{
  "norm_place": "pre",
  "qk_norm": false,
  "attn_scale": 0.125,
  "tie_word_embeddings": true,
  "optimizer": "adamw",
  "beta1": 0.95,
  "max_grad_norm": 1.0,
  "decay_fraction": 0.792
}
MLP neurons of a small language model. Each row is named by its layer, matrix (up: input weights) and neuron, and shows model dimensions 16-111. Each number is 50 + 10 x the weight over its row's rms, rounded and kept within 0 to 99.
After each neuron's rows, "fires in" lists the words (lower case) most often at its 100 highest values on Wikipedia text that the model never trained on.

L5.up429:43 39 47 51 56 41 61 54 49 62 48 38 59 54 39 48 60 46 64 40 61 68 38 38 33 35 68 46 45 56 50 73 60 66 52 46 55 48 38 48 50 51 35 58 45 69 34 52 47 43 46 43 57 41 51 30 51 54 49 79 36 40 63 41 44 46 24 57 55 67 56 45 67 45 64 42 39 65 52 47 61 66 47 53 49 55 69 62 47 47 47 52 52 53 57 45
fires in: "who", "its", "what", "nhl"

L5.up417:40 53 43 43 56 47 56 59 50 59 45 47 48 33 36 48 51 40 38 53 57 25 28 38 34 44 53 62 55 52 42 62 51 47 57 42 52 43 37 58 43 53 35 70 33 59 45 60 47 45 47 69 49 37 46 33 51 54 53 55 42 53 73 52 41 45 42 30 50 65 48 54 82 54 47 55 30 58 53 37 55 50 55 36 55 53 42 52 44 49 67 50 43 45 51 37
fires in: "that", "since", "which", "what", "according"

L5.up808:58 51 49 41 57 49 31 46 50 47 52 64 51 40 43 51 52 48 47 47 63 68 38 35 66 51 64 53 53 74 44 46 26 54 46 52 22 48 40 51 59 51 60 37 42 55 46 43 27 44 46 31 55 77 45 40 41 49 42 45 45 46 53 44 36 49 38 51 58 54 37 68 62 44 54 42 62 30 31 46 59 32 64 44 39 53 66 49 44 62 46 59 37 47 69 32
fires in: "other", "more", "of", "these", "different", "most"

L8.up67:57 54 66 47 41 60 57 47 67 44 49 51 49 71 38 57 60 53 53 45 47 36 40 67 40 38 31 47 30 59 70 47 46 33 57 53 48 60 59 32 46 42 53 42 46 70 47 65 59 57 46 49 52 58 43 50 54 53 56 40 70 60 50 59 44 53 54 55 52 39 52 50 53 41 49 37 37 66 27 64 40 39 45 50 48 39 57 54 48 52 42 45 50 57 58 53
fires in: "the", "by"

L5.up1217:62 48 45 50 56 48 59 47 64 57 38 11 50 44 49 63 38 43 54 49 62 38 61 41 68 41 48 39 46 57 46 46 36 32 51 47 53 59 45 44 54 50 48 57 47 73 54 53 42 53 54 48 48 55 45 54 65 44 44 52 59 60 60 52 39 46 67 43 60 44 53 55 49 44 52 36 43 42 41 38 34 56 56 37 46 46 44 48 42 78 68 49 46 48 49 65
fires in: "to", "at", "of", "after", "for"

L7.up1113:54 45 51 43 70 29 70 65 50 57 49 41 53 56 50 49 64 49 42 57 62 55 41 56 66 43 39 54 48 59 73 61 36 43 44 58 43 52 62 45 59 64 63 45 42 63 45 74 48 53 42 57 28 48 40 50 50 35 45 52 60 39 59 43 34 49 52 28 40 38 41 52 46 49 53 49 46 26 38 61 36 47 64 46 63 39 44 72 44 52 66 41 43 72 62 55
fires in: "his", "of", "member", "the", "doctoral"

L7.up592:57 48 47 62 70 33 43 67 55 57 46 52 50 47 32 54 52 55 39 66 50 54 45 42 42 67 57 63 48 62 62 58 27 61 40 44 42 41 28 48 61 48 49 56 47 57 53 55 55 44 46 61 57 45 52 31 48 35 57 63 42 61 68 34 43 53 48 41 52 40 54 62 50 56 51 57 51 26 38 50 50 44 40 45 47 61 46 47 63 40 69 59 29 35 66 57
fires in: "that", "which", "championships", "who"

L7.up132:52 66 53 49 70 40 42 52 42 49 31 30 57 44 51 67 46 47 70 49 43 68 50 60 53 58 47 44 43 66 59 44 32 47 61 53 59 64 46 51 56 57 47 48 50 54 47 51 58 53 54 42 42 25 45 57 50 49 76 73 40 48 57 44 54 42 53 47 68 38 52 43 50 23 63 51 32 38 57 47 30 45 55 52 49 44 43 52 37 61 63 51 52 70 40 47
fires in: "to", "kazakhstan", "in", "osasuna", "with"

L13.up126:51 40 39 37 61 47 47 57 63 39 48 40 47 70 60 70 35 49 53 53 59 44 40 30 45 44 64 54 37 61 50 60 44 44 36 74 44 55 33 40 43 54 45 73 47 61 52 61 51 45 41 49 63 25 54 45 41 40 61 55 55 53 48 47 39 61 48 51 60 44 55 65 55 43 52 66 35 44 40 68 54 55 79 44 42 60 67 56 37 63 53 42 51 53 47 57
fires in: "his", "these", "their", "this", "its", "s"

L8.up563:61 55 32 36 57 52 47 52 47 33 47 57 51 40 41 38 43 42 37 65 51 56 33 34 41 56 44 33 42 45 36 33 49 45 43 50 58 50 32 54 58 44 57 82 47 46 45 49 37 41 44 54 50 49 50 67 27 45 57 53 51 49 68 49 48 37 43 29 53 56 57 38 61 44 49 60 39 46 39 32 38 54 53 52 55 53 56 53 27 53 35 45 42 54 47 50
fires in: "in", "dec"

L7.up1251:50 49 36 57 53 49 60 59 52 55 48 41 53 49 42 45 45 52 55 35 72 51 51 44 65 41 43 78 44 52 56 46 55 25 48 57 52 52 44 48 51 58 45 50 54 63 43 31 53 61 44 43 37 39 47 40 59 67 52 52 62 67 42 47 61 39 59 45 50 37 48 47 44 57 58 73 39 49 55 39 63 68 59 63 44 57 49 48 36 34 67 36 61 54 47 59
fires in: "to", "by"

L7.up1207:55 62 53 62 78 42 61 49 57 50 34 47 50 57 47 60 56 56 35 48 49 34 58 34 48 39 47 46 47 72 64 63 59 49 45 32 50 48 13 37 28 50 48 52 48 55 39 65 51 33 52 45 50 26 40 63 43 35 49 58 45 50 53 54 48 52 48 40 46 52 43 56 58 58 50 44 59 40 24 65 40 41 57 30 43 47 43 54 47 44 51 38 61 53 55 44
fires in: "there", "their", "million", "mr", "his", "of"

L13.up629:34 50 65 50 54 56 54 45 49 45 32 58 34 51 44 54 48 43 34 60 49 42 60 69 39 44 49 61 48 45 58 37 60 49 68 54 48 56 53 49 56 54 48 57 53 50 45 76 54 60 47 37 44 48 49 52 38 49 59 65 55 63 67 52 50 68 30 33 40 49 48 43 52 55 55 44 38 50 39 42 44 38 54 61 42 45 33 51 32 46 51 38 54 60 59 55
fires in: "to", "would", "not", "will", "may", "should"

L13.up893:55 39 44 49 49 53 52 56 60 57 41 36 41 67 39 66 49 53 57 44 58 35 49 57 24 32 41 62 43 59 54 61 35 43 44 48 51 55 32 57 38 46 57 53 43 60 43 49 51 36 44 52 68 56 55 42 32 47 56 59 54 55 64 47 49 40 63 40 50 51 52 71 43 53 48 50 36 58 20 51 36 49 52 61 46 40 60 59 56 73 58 43 40 49 42 55
fires in: "a", "the", "his"

L7.up1170:47 64 53 57 55 35 56 60 77 59 46 40 57 49 50 65 57 51 35 31 71 56 50 46 64 33 43 52 48 54 48 62 53 40 41 63 55 50 35 50 41 57 54 43 60 49 70 46 48 53 41 49 58 53 48 28 66 49 46 43 55 43 46 33 40 25 76 31 60 43 57 43 49 46 54 51 42 34 56 48 42 50 45 57 53 58 54 52 34 53 70 45 46 30 54 42
fires in: "of"

L8.up1303:62 54 65 60 40 53 58 32 64 46 59 47 39 48 16 44 58 52 40 48 51 39 35 54 39 57 35 63 50 57 69 41 38 27 44 41 52 49 41 45 50 50 46 47 55 54 47 61 48 52 39 47 45 48 49 33 51 49 51 41 39 48 64 63 38 64 59 43 41 54 28 65 56 62 46 30 48 45 43 59 44 44 62 63 63 48 62 71 69 58 46 37 35 47 49 38
fires in: "by", "in", "on", "the", "of"

L5.up1086:50 73 49 34 44 48 58 49 37 52 49 59 33 31 40 62 56 51 52 55 45 52 17 57 38 48 30 41 26 48 65 33 43 64 49 42 62 60 42 52 60 50 57 52 66 53 37 30 29 51 51 41 48 56 46 45 39 70 50 55 59 52 58 49 36 51 60 46 64 48 52 47 67 55 56 47 38 41 63 42 29 44 46 37 49 57 50 56 35 61 49 50 45 53 43 38
fires in: "from", "of", "in", "for", "after"

L7.up380:41 26 61 58 62 54 57 57 68 50 51 41 49 59 45 61 50 36 56 58 70 53 55 61 53 53 56 50 41 48 53 53 42 55 44 31 41 42 29 49 48 44 46 49 50 60 65 57 36 38 52 39 57 53 55 55 49 50 48 74 31 45 58 47 49 52 49 39 56 44 35 58 60 44 54 46 47 43 30 54 45 28 74 51 41 43 54 44 30 45 50 56 20 43 82 58
fires in: "more", "all", "most", "never", "his"

L7.up1140:49 52 49 65 57 37 50 56 54 55 41 34 51 44 30 49 52 45 47 47 52 49 42 36 65 33 44 37 35 49 37 56 46 39 45 62 61 62 42 48 56 45 36 43 56 48 37 49 56 44 44 40 37 55 52 44 65 70 55 43 55 60 55 27 43 35 47 55 57 51 49 56 56 39 57 59 25 66 54 51 58 59 60 55 47 59 62 53 39 49 69 52 51 42 50 65
fires in: "to", "with", "of", "by"

L5.up916:57 50 37 43 46 43 59 48 62 65 51 50 50 52 60 75 42 52 59 40 61 44 49 70 63 24 60 40 52 42 34 74 55 47 53 55 72 59 42 47 56 60 45 56 48 47 59 44 54 38 45 34 53 58 47 48 54 65 53 50 53 44 54 72 44 43 51 36 51 45 62 66 60 60 59 58 53 38 40 52 41 49 59 67 51 47 47 46 33 49 51 34 35 70 57 45
fires in: "be", "being", "been", "all"

L8.up724:42 53 44 54 51 47 64 77 46 48 51 43 32 48 50 43 45 41 39 56 59 45 51 53 54 46 45 54 46 58 68 53 40 59 46 50 46 61 42 54 55 59 54 60 59 57 58 59 45 34 56 43 38 70 22 57 46 47 49 59 63 55 64 78 55 55 37 39 55 49 42 57 55 45 65 43 45 50 34 53 60 43 46 45 43 50 63 59 45 45 54 37 66 51 52 56
fires in: "to", "not", "later"

L10.up648:67 61 34 38 48 52 38 44 55 41 52 41 38 41 50 61 44 57 48 49 45 40 21 50 46 42 37 47 41 52 65 57 55 37 59 50 41 69 45 42 52 49 48 54 62 59 57 50 35 50 43 64 48 53 43 51 47 60 50 51 41 56 59 58 56 46 48 49 56 56 48 60 58 41 52 61 60 42 47 31 37 46 62 60 43 55 67 70 44 38 52 20 50 70 47 50
fires in: "in", "by", "on"

L7.up138:56 47 45 40 73 45 67 53 61 43 38 46 45 48 45 63 45 52 56 35 65 50 32 31 64 41 47 36 33 46 39 66 42 43 40 46 49 70 35 51 48 57 38 65 36 65 65 51 47 42 51 23 61 30 46 49 70 55 67 56 74 60 63 33 57 47 50 55 56 47 57 49 58 47 50 40 43 53 42 44 51 59 62 50 55 52 47 50 39 58 47 57 54 48 47 50
fires in: "of", "at", "for", "and"

L8.up714:47 56 46 53 59 46 52 66 50 68 46 32 49 49 52 61 46 44 60 54 51 50 45 56 31 45 57 46 29 57 31 50 60 55 77 48 52 53 39 52 35 62 62 61 34 61 33 56 49 43 55 52 69 33 46 49 46 61 72 47 45 54 56 62 52 65 39 59 40 64 38 40 49 45 40 47 41 74 39 35 40 47 69 65 54 62 55 61 47 40 44 58 47 41 36 43
fires in: "not", "to", "it", "you", "in", "debt"

L13.up114:64 51 50 44 69 43 40 40 54 46 50 44 62 34 42 57 42 40 37 41 60 42 35 33 42 44 37 37 50 47 35 51 61 48 32 49 58 57 40 53 42 55 49 58 40 56 44 46 56 38 49 48 45 47 42 51 36 51 54 66 49 74 49 40 54 42 56 55 56 31 44 39 52 60 44 64 37 61 47 32 31 46 58 72 35 45 54 49 50 60 42 57 35 47 59 50
fires in: "to", "at", "in", "of", "from"

L7.up383:51 36 57 50 44 35 77 58 55 52 42 35 50 41 40 60 48 50 61 51 50 51 35 47 40 48 67 39 39 52 48 50 45 48 47 57 56 59 45 43 47 58 58 57 35 55 57 56 41 32 42 38 58 39 52 52 54 34 65 72 63 45 46 49 42 45 41 30 50 46 50 44 51 51 56 43 41 58 44 47 56 29 53 50 54 52 56 63 37 51 43 55 48 55 54 50
fires in: "of", "the"

L7.up321:71 42 55 63 59 42 54 54 57 46 41 39 54 68 39 49 56 43 33 50 43 37 65 47 47 39 65 40 38 51 66 59 45 34 48 68 58 58 39 47 47 52 74 61 41 51 51 49 56 30 44 48 54 62 45 53 49 43 69 75 36 47 58 67 36 38 63 40 45 60 36 46 50 66 39 60 40 69 18 32 50 41 77 71 51 37 53 56 43 68 47 42 44 39 56 55
fires in: "a", "km", "not", "to"

L5.up492:59 53 58 46 53 40 77 53 66 34 44 47 52 67 48 53 53 46 31 36 54 48 45 68 62 45 37 40 38 63 63 41 29 39 41 65 49 50 22 50 39 54 51 52 42 70 43 41 57 43 46 35 52 56 50 37 58 39 62 66 54 47 48 53 56 43 43 51 48 44 46 47 57 47 47 44 55 61 31 33 57 43 50 44 40 52 66 64 36 57 40 44 41 52 46 41
fires in: "the", "he", "one", "each", "that"